Part of a small language model's weights: 5 heads of 64 (1 for keys and values), tied embeddings.
MLP neurons of a small language model. Each row is named by its layer, matrix (gate and up: input weights) and neuron, and shows model dimensions 160-319. Each number is 500 + 25 x the weight over its row's rms, rounded and kept within 0 to 999. Numbers have three digits each. A neuron's up and down rows have the sign that makes its largest values positive.
A block is one neuron, or neurons of one layer that tend to fire together. Before each block is what it responds to, as a language model described it from the Wikipedia text at the highest values.

Word and span completions. Tokens that finish a unit begun just before: word endings after a split prefix (Neverthe-less, The-ir, The-n), apostrophes, and closing quotes, brackets or parentheses.
L2.gate113:505485536472518508526489465497484480526524495487488466490521512469474517437484512472520502531468530479498492510549530497552486435485517524483520494504475538495523513518488549553501450553494496492467515531517509499496488520486502490439523502510470531494477467525503522494504522512520533521489502493487483486477494522494505533483481467502471476498527546483486518552466506488504486533517565493497527477515487484494556472539545513524455465493486500510539468481466508475499488509515519
L2.up113:520531507515520489498487502452506525476505493499508527505490524490492504506475477475503506524544496520529489503489507461522470518492483495529485517455460508474551548502490459520523497529497519532512490568491475530489502511463507482482502532488506464539497482524520494489484476515476509540513525534502511522482463495492535499529492482493503469510550495503456465494497500480510490510499488483481526475545493507494470492531531500491492483480509474547465472509501500454517477504524504
L2.gate474:444503550509472493487495470475526493479528478514479458551531521507506502475522527504531531510516505517517507491495483463480517454504461525476524531506523492468508474499505517504556508513478486529547521538539528509524492496502494513506511513517531509455512552463500500519494518510452473501514484487508485488510504504501503500450476534488398501467501502467505498533483484507481467568496468493502491430453549521529504478496469488545496505520529481474503540512489517515520519479474535
L2.up474:486485495490524498519439499474570499533495501509508511479527463482476521504549461497475472487517517515535485544456514483488507470466506464523478494467513510480493504529473496505514483468515435459520461509522485536469472529465485492533472506550484519486537499521445503489521519532493465509487532498507499476485525505500507461495430530473501471487522522471471466515485493489508525506511500467497507517486515504500504554483459521489537513516486509534512536503493527519509525486451449
L2.gate554:476502484514492543501479412526494475545537520531480461476463474504510552498512505515496531524481481556522478510523503507470465535483439480509489512510479496538472490477509544493454521488483493560507521494512449458510498488506537496519473527546502437536498508477546512509459499491497511499456519497472492487556550462501515513487513519521513491491477516464530481535497508533522485489487545468474519474470509540527508462497486526524491478508512509517534504511501453506499508506466504
L2.up554:531515493471515522536500487495475491492529492516520516474526482565516505500549498479475460507478504500515475552482507516531506493522506541478523474481478538511458471517510511477503507513486511500537471488518493527503511496481493500559539478509544524476529538502502471483554466493571490483505484443473493551460499498496541471496449509535511510508489476512501473495490495500469509526543510550465521525542526472500527516450527566555500466461491465477505528504500501514511533514474541
L2.gate619:484495494479545498502511498493511465523514503506527553502502513474507497530485532495489498492480501488497533501513486494512487516478492509483509491494503514471492480546518543514484482509518486505554507499496560445499485475524509491510533517433542517480527502486477531520492416501492473506514476553528537488535541488515498540445493492491508506501471514480466486512514488465509518504485508479581518495514477453493507456556467506491441501510468509488574462494474493499513503479482479
L2.up619:538531466466484460475522459496518452540517496509504504492498527477481506516490531545515555458511525464441488548506526489487470502449492500485524502515506505506476461473499519467471484481477482496519464471477526472476507541465506488498515502506468505447486505484523539481515458515485491480519532494514489493532494459502504518494506477484547492498535478501503455550512492470513478500489493476555525481497504476514515477544461532498491507521457496512491508486525466504516504462495476
L2.gate825:514494508484558566488491502518425539510518441511464488556504507513514520516504425507531494509499490536538486531532477452533448519507509509522501478515487503535507476453499518494519499534507496502513547514466489494520478513513483529485499472490505528486535472465536524488535493458569490490511481483486527499500482491520512507477552449515490485485525525522551531471502511507500510490503565490481491494506514514527488495508495504500496512494461504482528489486516495519479454501509478
L2.up825:487506474494527491576472490508467531507511477512469544549490473490472494528537502504480522539504484520498524520514485481536425536501505499510496471494501524490463501536568505516484568539467508517531535505505483502497530531528469485539518496510497454470489523459514542469500496493517520538483489467508533508493525482474497509468537464503455491511480488488531487492482495528518519472542516537466529475498489540524499459540536498499516496465496498498482494487503545534457445512527491
L2.gate830:454495549512496516509496518503504500487403505515490480497466521471501498532529502526513511477522465473560454538550476449493493501483521544502499508502504527478513475517508458522513502500529438514528523530504485471523512469520483522509533518521513495470523516499548501516494509514501509541478556540501483515492486505475537500510518486495435456465482480462515437469511467507456520495446512534490486483489500519518503442524517475477503519518470489517504491485504481519519530539498492
L2.up830:496512516553475446490437509521457498479488517520502472480476538560467510514480503452522502482471565497522489480498542466519512488496512525535481479470449500507487496496533511517489507527554489549505500516491468535520483473534533456519475500505463512479461505530468498490565489499540490460503468496506459480442543543509486502452490485511502478517488504467445533485494488478504518521538548496476485490472508479511535445467521499501505520468473502495521511469531493523470486453487519
L2.gate1196:506483429507452492495514481556505541485542524500534529495489492466488514509534540493491473508538471471523497458480502533506548509485537546443505499485490474486466486496528481512488508506529502534474498478469488461542533483523513509506498537461474460485443515496516492530497459497493495467456483480531492477444495500502508510516517501517493498528495514486505528484553501480517481474515501540545550505490463529529536429549488472549461488488466461509485522472463498526528517500471507
L2.up1196:472464493548512532487485459493523486529519515500489531543510533476484483510514470501523528525481481482515479515509489500453502473504496523497485523503472486488509478499473491514489466495460489509522512471510505533567480516491492502449519503518527502507454499482536511535568511473507543505528499506472510512450514464532534512459482511513538475509538495465510504524556499487477472450458532518483525442496526515527521431529468503494488490480471485540489461495503448457538482499501518
L2.gate1207:495459526489537494416493528508500515481441520499526504505532471507521516490465439481525494530520462496534506515538506499472546521520512526502519464474455503472514470478552485506512489482553532508483522470542466474499468510530484490483472480509491482492464468507511571479520498501477514515489478534494504477492516484492479486533514501510463507519482533535504499475482525535474564495496496555501531494459512549531475493510485499480517484518482463452488507459518479483505495503499500
L2.up1207:473456520494466496430492477488500469462479517488507486504493496540518516477504483478527482509471518474501539523542490487461533517491494519509511475510479505480517488468530509502488472471514545490458526506550477435464487519553491481483501505515465472486464517504500514522532518452481507544486503506498506498474509494470536548509505503533442555510485532560511475507480485503499573521484520532523525493484490528496497494492495519513502468517496516491512490476528511492490448510540485

Unit after a number. Unit and quantity tokens right after a numeral, such as cm, mi, km, in, million, years, or the table separator in data rows.
L3.gate30:527499461498457510513502521483501501489504508466458493481475514487516524480545440476515512556491527476506547487484506483524493517482494487474525521540527446495503526499463485511493468492522492477493505506504485495464449535443476521512494506506541493510479515552442477504518504494481516519542537531502472460525471559479476468508528537461497508544482525497534515517439514514508507504465442509465501461452481508489494492476522474518476527484508520478547490524535517501532485507501500
L3.up30:527539481497477503509476505492503466509507471529468484449481494505478501508541533507520494502500535471481546530468474527504527527490487478487484470490468498570495522518495523540482501529533502538512491480470464491470486449506471482477506508534496447512492505527450491520498537520475477511539516499482508486537524499490430507537512513484518501498499515499520522515478511480516468460489421476476508531414516481511489525498515490485510504547528497505496516516517551480483514466494464
L3.gate62:521504559507485505500509500515545505491503513531536518521456510496509522456500521523515466522533504462488499524455491516498544484480538469512510507499503474483522534492459471503461537493489523528484542530485532445486498520480535492499460486506486470515465451486477484494511537504513498509538511507555480527434496506490486473522498535541481461488430477488470486477531478526502514507475481500513485506436489504498482557472494545542481508504555511541500485483530478476506479494501491
L3.up62:497509552542523496522533464482459508524506507473494544506517453513514509514516484510480529518490466509561486465473511506526492500522478494455533500530470475481521517533505469505499504517527517533512514484477482430488506470539512510522454514492475496509486498480440480493469486494496523522504494471512468556500461479511529464478514492513477459471493518489508501479482494478487533470493476445491504490517502467499476517492485468505486470504502488514490484474508529487501478513536532
L3.gate64:491468562526509519505451485449496467496518509480508495488481471477470520489487527474550522512535489487507501510490513464491477521506498458523519479491485493504529496485471488513485547514505484492523513473515499557512539487478487485510514523486502512532485490519486526499486477497504466482544483505483482529473490510554490520518485502504449481490515454513480512508510504476488519507522499476505539515479476528511526513526538545552547497537493501470514504525501520496495513541481601
L3.up64:480481513531456514510496504515514522495461498498481517493479518470543525479532455530479520494457529498492508540521537523482487524551522491491476583525538486460481482503488499530487513506488521489486510468462514482470511454481525500491515452509476531498464546529468488480506488497503465492504529457529532509521500512501547532451539469504465485498527550485493499521492522468507490471523462472529532494471513488480497468470535540570552484549534516501510506511478458486476481483520517
L3.gate449:520489499555548529502530514481523527513490511529500468525487502487505524473503497507537530508475473532485515534486524498457485478513459476541524531537512476493496509492509486483444506503536540448486522516492499536532524563492494465487540519495518474484430541508470541538483468512482478513487509458482493535488474513499525526508503503510510502527490548504523509496501549499499490501484470486508492486494557515422467540499488476523520530506551522457517494484541446491521522529462465
L3.up449:474500527531526516519512530481517523478519478514465474539516415501502466490536498501495468479493496502511508493503484484518445485486462485528517516488457475527460507507520539504502460459474506529470506470501511522504484499547503530554532478469487541530516516490472531492540521480479475528536475495483491479492487496523503518511458462532461474527485539474505521477497530486500472500529476541502508509536511495481511516555487474522530518515527519475492461477503534469473497499436541
L3.gate460:503495546500528462523479461465527562490512492516537489473476515498467480512505493511476447520502505490490490523507491493517500543495510521480538495509481432502483498474512503555499504491543527536476464489530543486468519495525511492492491503559486517509453478458529493497524469539501499494546480472478474513510492508508463540458487517497523499461526530483523525527466459511482479475493504506491507480525477494484505491499514508533486500480512477482511497483472501481515506479461481
L3.up460:517486516488445418476489499467476498498502526530482503505437499521481510494486520491495486481497524487457524482453491503496509489497489505508512511531480478453534476486476515493515518506518484475507521449482516471451496483434529539507505524514468524509507546533469497459513531468528548508519445489463493524462463506472495501487519486507550456528493503518446479481451542497488462471469471474479517520475455510478533514520513496522502478517513499484509517468538516450519480509478496
L3.gate1050:506498518494522477536508505543541516498487528522455500508468452497503511513460538521501503474477486495537473557490519544493470505481502475522509440490560490520539506500504500496493494513494519514525500498486508497529525548502475495505491488510471484515496464487505480514497515508485513504488521482514515497469472516471483477514507493529505494498514517534467496509481513496490470508476502471532512521481533513502500486505424497496511485514552517508503449498556524521452490532510606
L3.up1050:515513498495522523486510451501491503494523554449470557508523521510528519498490511532508528466506484454527496496469486514500486530513513482535480507506505485533497490505537519538544501447500518504516520506490477486480449464495514510531515490449476504498452489516509463478477454496480460543491528481526481554516536501491433456497484515499524456514529482540519506447502538459481507505520456455498523487486493494512517479529500477484521491509538485471506480515527559514489473498513530
L3.gate1147:520480539502478491521481523480553478488467514482537480488508499475440511497526515530496493503473547493484528473486503504495433485504494495505533495482479467526444508523473488486500497496500508517527494530502490555511511463530511519479493460498458469497430487477474518513519554500499445520535468505511453523512478510491501485486496563522478540522516477520497451517514489508552504529455518473547518524487470457516558509499482483495482510505484490507476525512539501495508487486498522
L3.up1147:495499507512513476494521463472491458480480517468495533558488488502550502506531494508497505490495502508478508481482514533463480457512490499485496510465510460493473482491499496486468510509468533518478493460513540519437489497504484490446491511533515544550487506527506482456495512525496469483534551519531485482495477491515464466469511511480455535502499492530544493525489506492484519487537499479501514495488456500478506498570516468482487472517495465461494477498489535468493463504475516
L3.gate1214:469508480494498475514483514463506544489512510528499522492531502507462482498506475537455516446491509486520467468467542517522476520459523492461534491546497497481487477503475445514532486466491524529468548523492494495485479490504455527538465484512486472504462500508474516464514470511514511447490477464535485474491516480496525559479474488511524512514486532509485499542521505480492535477497486512477495500530585500496509470500505539544525497503584485485514513509470573503505451500504519
L3.up1214:517485505505482537513524540486481478505518494516521469535476520489515513543492498517526508496498469509492539520496463540509488495506500496515510463515480504517468503515471516481505506529522526498501473509459492509451528503494469489529528467518552537499471518500490513498506489543502505517506550542491487540494563479529450514506483557480445495560517499531516522493537516512503470486457478474509515473538469566488494484532488461489524506489517510488491507536533505487527486536497529

Units and mid-word fragments. Unit symbols after numbers (km, mi, ft, %), and mid-word fragments after a split-off letter, like S-o-undtrack or W-al-ter.
L4.gate514:524524451507447459501468489526525493506493497491476500528473473521498514489469434477478527482501508490494488533469464488503474495500460527529535471514447469522541531537463475503481503512561501478509510511536535528455446452497521479475474533531515532541473498487527496481473465514523517489489515501533531497504497537488493529499465517486493472446507501505508518540482528491525527489479476459546544455510520491462483459521479526503537485533555472481548511510505535513515511494525487
L4.up514:522527482491495464503502443501528515496487450469474538477513486481512468501500547517487514520484469490502518480453500502486513511519517522540492459514497500494482496528505475516512536518515521526571544521528477509492505514483511480513489503482518471498438492481493495509476488489499526534497511530525511528465509513495497491512471511474502481468480519535464477484523532518488539508479504480503522483536503459477530498514480521522504525528514458487498497492546499458490521518515461

Stat-table labels and fragments. Row-label words in sports and election tables (Swing, High jump, Time of possession), unit pieces like m and km, and mid-word fragments (Ul-m, His-ham).
L2.gate8:471543502475531501515515487483530526517508551447507496532514494506516534526516490485519529431472471508504506490493513499501466467541437482494522449504524481471541478516504543520524518525482477493506505504496479524526474488453495484491481481493500458518475516533541507460486498529565535500501495514468453531493504497525504530457512508523546470544493519498569497499487487505504465469504533525468497519500489520489490465479529461515498516519457486471531472488517497505493558527505531
L2.up8:467482459493520516491542501521482476534545484470491510506530478537497484545490541574522539451485498512520524521514495478514524500512497455480513502487490466462521470481488468505540512514476535490501503488496475480494490501474527493495475506499479498484524468458472496456530538497530475474484494516479510515467521524519517545504555473486503473531493481541503525505502523510514485505525509517506453493460486560482525469483532470513506518540478515503483461511536493444513495521459518
L2.gate30:524486483540477551494521516514501498509535530517511503513508485491496496511534499490503472499461539528503454526452463485498471467516470507494504508525538510487500540476478494496525468563491458461524500485521463496493501505560490512529523457488525481493471502494531517466484490474527478469508515493511523486519500493474497540470504460492471510497499470526541465447481512523466515513522510517508513536503530556476466467458496452512551502500486494498497469529513480494467553507482506
L2.up30:494517489503510514483521524535494512499493511495480440508469484478494480527490515496513559467505512503526518505500496540498476503497529522515510479488484480497517488480529477526546502521453519489474476521489503488478492517530502502439493512467475484496491524508552480488504481521506440487521521515459549470477543480454512551469501490501496469541498499462536494503463517540533485532457491518517527513561478471500485444469494515473466510500492454513492511506482489456498500541506552
L2.gate213:496491490533505504503524463510523481495507488489502511513509492516524486486517498520522487445512448443493464517495500547503406511505514495493498522494481522533531554499526505467483508532482511525494510478483471537525474526522450486492480523503523488476511500529549495519518499517528479472452495504473451470503541494437543539488506483492513512524509508506544470511476511488501457516523460474500501482446501538487516489475519476486493449480509499498486492534488516489504520500471558
L2.up213:496513483564505462515519490534482485476486486498490485470462452522511491503491508506514487460521498490532509477442470525553492500469505509519495508477487522482491500474457521514479503482509453520535496514505462501509512474526519509532486497482464489488478487446469540496476501542493498530497498490498496499457487497475520496456463485525521448484486436470510536475511527493479490519497474474498490502508478569499502481486515495467514471516527491479569536537506502526540522482461476
L2.gate503:472467506488478523497479488467493479472471511524465516479500507496535529460519535518486482499492509532515478501522442510548497548549507443531498497541501477521495509536470535502454520477525484499546464454497485493485511523457490456484484496496456502478564492472525511459482438491467489548503506511468501524513520460491529464490540493460483509521489496494476510530525547503511504496533529513491493472488509533466483495522491489521520528536499493524472519499491539486500445558514473
L2.up503:482534527491490467530465506515500482488458473508508494495494511507530484511523484534506485506467525457516498531516458477491480542494497487569476489517528522486497511613447480540497497492507459481523502446476483478467464531506524522516517492515484483459426525456516509515536506498482513489486490489518470492520488469464515514542481489473473464453540522510526517478511516527470481458536504503496529470457555523514495510479497469487545500494512527504524497530523515441466514489510499
L2.gate643:527492504549508534491487505468492474506530513520489473479502512499565550515488554534513517469515497469464529514495510505513497468522534497482490506452497493515515497526529495505516520505494535530508471475515490466504536520558518489499490504432470526504516502495510527475523506507491506512519466487569497471500529541477491482497501463526517477513550511512487479450463508521478477509499482513537501455505473507496469511506473500459511506490514473541550504491469542471497478529451483
L2.up643:497451479489470454484503501476551512536538502492518479486484496518497494523511469504506512532502530509506517523485503493538437515524491507513486482490479523494505475512524511509494535550480511585501516471477458498534517494499468490473470510440473504453514480445532456512493438504514472519501511555488521463495478527523467518532480466525482460515533486528539540509501498499516500487531532547502486471507551537447534465484562519484497504506520470526519502501546490466519500486493501
L2.gate695:489506489532491540518466504472485502515451498508456517465499509458504517505506513509500499438500507489473507482559513520496542502476522500510486496528518494521548510488539526541501481517531510480521481521516491461498501482536471510508491478489478499496518505509504506458488490475496496483519514499496508497511500504528493504568523448514522497533496497504461514501512468512482479529508512474543491485468509567460560511492516454527476488508525485525509502458527520539504519472464519
L2.up695:496491476501500497436514503521414496503501539460532522494510531517476456497507481506507508525503537505508513492549487455478469469511501546484509461497517509527513508488496475508487541481463478485508456478470465537514478494496481487510479499455485539512493496508524501488497460500494529491504532463476473504486530531524462499523501484507530480439515486498522516498521504504558502532512480460484490492485544485475469516422513511471537518504536503518492530476531527506499486484488513
L2.gate1108:445525485507518574528504530496496502493510527506512473493481498505456506498486521515531534473473484532506509466471482469514531532498459450498502488496520512528533456508499474523533510498608453470533479524482512480468518462516509491496497446512486484560489532457497443470506493513509477501502550488543504502496480522517450508504521513500528486473516460519552490498450503484504507465466511447521541523484495460503495462511484520482540466520538488498467504544504521508502498504489502
L2.up1108:484527497520500492504478435513491508480475484478459485514511473493551488495501532509471505509436486448450492529510504464480488509511449502515492470501500468497509535486479503498470499495516532478496502481483501518480498480506466454481498516488454581542516496513489498509543518484504492500500549509499519495473512488508493495489498450573532529516523535507487483495503488522522437470540484508529523461537487500469531489456498494481469539495533480512442489549467484485518489513488468
L2.gate1157:485494514482468502466490489531475499498505507525510495517494499542515516473536510511532462513496487484483533558498522488522489480530515492469518483494515504521561501567517532467521461496471538511489521487534520496495493529491479440458493493538506473512516538506532531537494531458509515496490514516547502482525515463531467498471484499547447502497490500480511473511515499462451468481494535522521528458492537499477490504485515529469498480501517497506537487489500546506472500519494483
L2.up1157:466496495490501537487510497536480497486491532504484486488518516521506469492527505511473485495507510498484548499501488492466495485499545512498503501514506501538517491557500459500502527511444509494454512492512512481488526469493538499522493522524477441529475530542538526520531508468487493477486531459505546467548484457541479497476475494530518484506492546481495457513533495483481477540466467514502493484545501527497466486507494500517490519506522501508529517522483521478449480495510487

Possessive apostrophe. Apostrophe right after a noun, mostly before "s", marking possession of institutions or people, as in prison's, school's, city's.
L4.gate759:528508459525498525504462450511502493479489504501490482458485506475509525495528554505515485511504556522481493498499536512514461500503505543472489483537505486499454527509469470487494555483506514437494462502539482474545472505496500461492481445471502517526488474530497484493459481433506483523503520480530493497511463536522536503531514485498522519514517500487468509474460499499515527531539509505491517479493480506510517481503534511497500526491531485484513487493542461487465517499439506
L4.up759:483513505487464507500545509488538491498478520493473555524492473496532489492461490502488480467510482509504505520498473463470521492489460458515533469490484486492508520532498471509551468492505491467525527492485464507568508486504439491528477524496482498505541508450517526465506494520448533539491501525511512467513537452481535494474494553509499486498525518485504536535560514482482503487500510461508540519515498486473483460524485493508493516484462507476494479513495490533486537457556483

Possessive apostrophe. Apostrophe right after a name or noun, mostly before possessive s, as in St Paul's, Mao's, country's; also contractions (There's) and elisions (Col d'Aspin).
L3.gate84:491568493533489462565448516508436531504517507516510520507476492521486470492519474510528469500467488481480499465498550508461528498526514452475465510492528470483524522511485489479491465451533497534502512535497525523538430501483506474474498523518481507503473504493510492547511479483510482495517469471496516527494494497504484519522512541508505502524455516487504491479489547481467510536474530495514504461453478480529482522505498565530495531478502482496504485484508500495485480487472497
L3.up84:487489521476489495481479501518487514491520488480492470530522468518497511483486502508534490510453499487490486493474469494473564488495514487540516524513493515477503450531496511478486491501502453475533528507472477503494455474477490476497449506521433504462487514512551498494517517470471467529472488520511452501530527498485495465460560487496495439492473501480484515442478524494485511508518489481496510465515524549498461484473519506537514552506452503481519430491498483504514480486502528
L3.gate86:506520495512496499502477496482518487507470493519505479494530478514473521515527513470496502542503519477520498493476497487491505495521485494461490505509498497467490488545470471496497509506462449480483466485471493485528485477501513545460484545530472510527514464526517534515490478528478472485488501481493504495535466481492488518470512530513495502455470510484474503499489496466546533478498545494484539474498505471511529490499479503472456508489480480492516504497494478480508534469489532
L3.up86:503476490455517511532531496535483499517505551536476469492527533491494491538485548509546534522502542487494476516532494466526471501481488519505475494525492513502463504482478505493451489484473516462545500501481483501495504508495471497496519473530481474525505525475496480462478522522479521466515511500519498501478539515531531467525595469511504476488489483502524541476517501495536513522469505477464464467531519511459482472522506517514473494501478488494495544489534494522550458509512522
L3.gate571:519498495502482475512530525515578544453480505468499484525545471507485485505539537504516487510481466462484538502510437474489524495479525526497450535480486511483532473499502484527461544526496528487531505489508466488472539512547446510518494492539497464566496517472478511509525542556499474509490517501481473535516510508431497510503529509474475472497481467522446520527478501485545463523507494461527475498468498523499486475499509507503510486476493511500472484539504508509478556494493538
L3.up571:499486520502446521474505500499485556530479496530490480552504501484486447504528498507518462489484475531493480520513483486514548480481505517509501498500446483482502481545470550482533493512472517448505523493472475508485491535506480502543503455502499481514495504477508488515477504532495529522539493507455477491527535477450497521460490503479507524461528456494467472532526491466507539486526481513533496494485501487469526520535520491505494480482508558515501451548525466536536512487528503
L3.gate580:525490515479471490500518519495506520492493489516532502510499458499499493477546502483527512510503501455516489502510473489519524462485504492495488493529486462496480500509459507527468511495493502458502524543504454520530531500503472476579534493491437488526486520529472551544471490469493486522487453484446474507497568517545483513470507476483551521499465482495509484542482526503483484473457536491490490498515470475552517491509525508520465501496505440488486507511507511499513473493482472
L3.up580:518475450505533530515496542485519492487511493499529479514521513535515489504533458488462502534482476474561489492507496487553523461454506514493475453532480498494492556560528457489487526498453518495504509500530498495500495487500523469504491481531506513472506500535494560538483461479510503469465506477467491517492480481538492511470540487472513512499522442527512491514501523485522457499470520479472516476501498509515477552501498473503477502464519492475505510517503513527489489496533473
L3.gate892:509493512501518527519505511467501481501489497511508524590522550486511484488490483517478484517510504458461554522440485508548529517514438491510500509529516502512516461513502486503453518496487500443511515503518448475483482482528507540531506564485442515509454475463516457512550508529479485517496518502476481490492498522501532498533498493489490522516467444500489490525511469511490536470488474493510508521463505485518459474488489506536479490496473480524495467508491471482493521486474501
L3.up892:534501499532514484550522502496438485482522479478517483570510479485504518498521508469511502480485502524505504468486480486461454518515471516488491527471467501523477457443518509459444500506550529524522508505505454483488486483513469511501520522486441470501497511434503469479529537527480494517488545478508497503556523503488502523505523465490445522538468511484485475518511505498469485519489487486530534518432489519508478542478473549529513522493467529499494489537489532496492480542509507
L3.gate1029:466504524483477498517501515474460547470518498504488450475523545427463500464510529451497500548514461494492512509521536506496516467519486519520515495524540495492501450506502492553487494459515497488531480492496481526492504467531492494489487527518502498543517507471494528483488479511523534542519477487486541485515478496505480471513484466510546507467535513513542495504462536506477483466467481557504500507473527483484465508522531520562513481485470519485523474537503473489512460509499492
L3.up1029:506475500476490464497539521523491501500527490508491530497508481469455499496493447496504509482483496501489490500500506534522490500528495501460491501526490502535461512497491519527500470474531523473529506565522509512477528502501503453480519535516470527442497512478501471460500512522482496512493519499481493491571465469504540503465493511490477505492525546486528470510474474494449514456475531493494478481458533526475497518463544506522524527475492459477491518514486496516500486482498464
L3.gate1141:484520511515482519494486523516519548497476492508510486495487483472458492498521517495558489510478494481531483488482529490510512490513493494508469508534513477517534464466538500514486550495513490476492488512487499511539480507526448483528546496490517489463498517470528524511525496480474520570492488505523474500502476519509460487520505491508519540509525507494534528511501523447449510522483487439435484462520473501506521514478465486536509466456519490496542498439511455520607458514480520
L3.up1141:459479547519501472492512500495484481515517440490514502500491502528469539511536491479526514511502500530481511514524501493489472498518488498531510491530521440495510494530524502500541474517487544452461474490500511482525445494516502515521502515483482520473513548508499450469492515490485462500476536479475496522443501460480495519456510458497488532474526479451518506511473552510515521479453511506466517493483495484536532496489538464536493468480507500514505496551524456522477470540518486
L3.gate1198:485504475477429491517546510527517533528507483500517478461502529464538557469507512503524464516508477517492493490482528477469484512510466529512492487523470555488500479481524533518451517479450503442543485546478502493501477516489461511534476459542462510511512521472467498517504464534468498494481471475505492487516542541493506529535492486466499493464473488481489507501495525471519498484456483511489482485524482527520471495448510485524463488511456500485493509483463509471495505484509514
L3.up1198:545477523546541531551487503471500503516517514509510502500494542490467495516491520489493474485454476515482541462466527487511463543521498517510577573493488514464477503476461497552476481490497482523502518578484482490487502554539493492506523517519509502505458533484490529445487482511496516518479507473467495491521500505498485572494475481481513469483474510540494501495508486513477527486482482498533537463506458520504512483512475509504505487497490498494496479467447511498422475541447502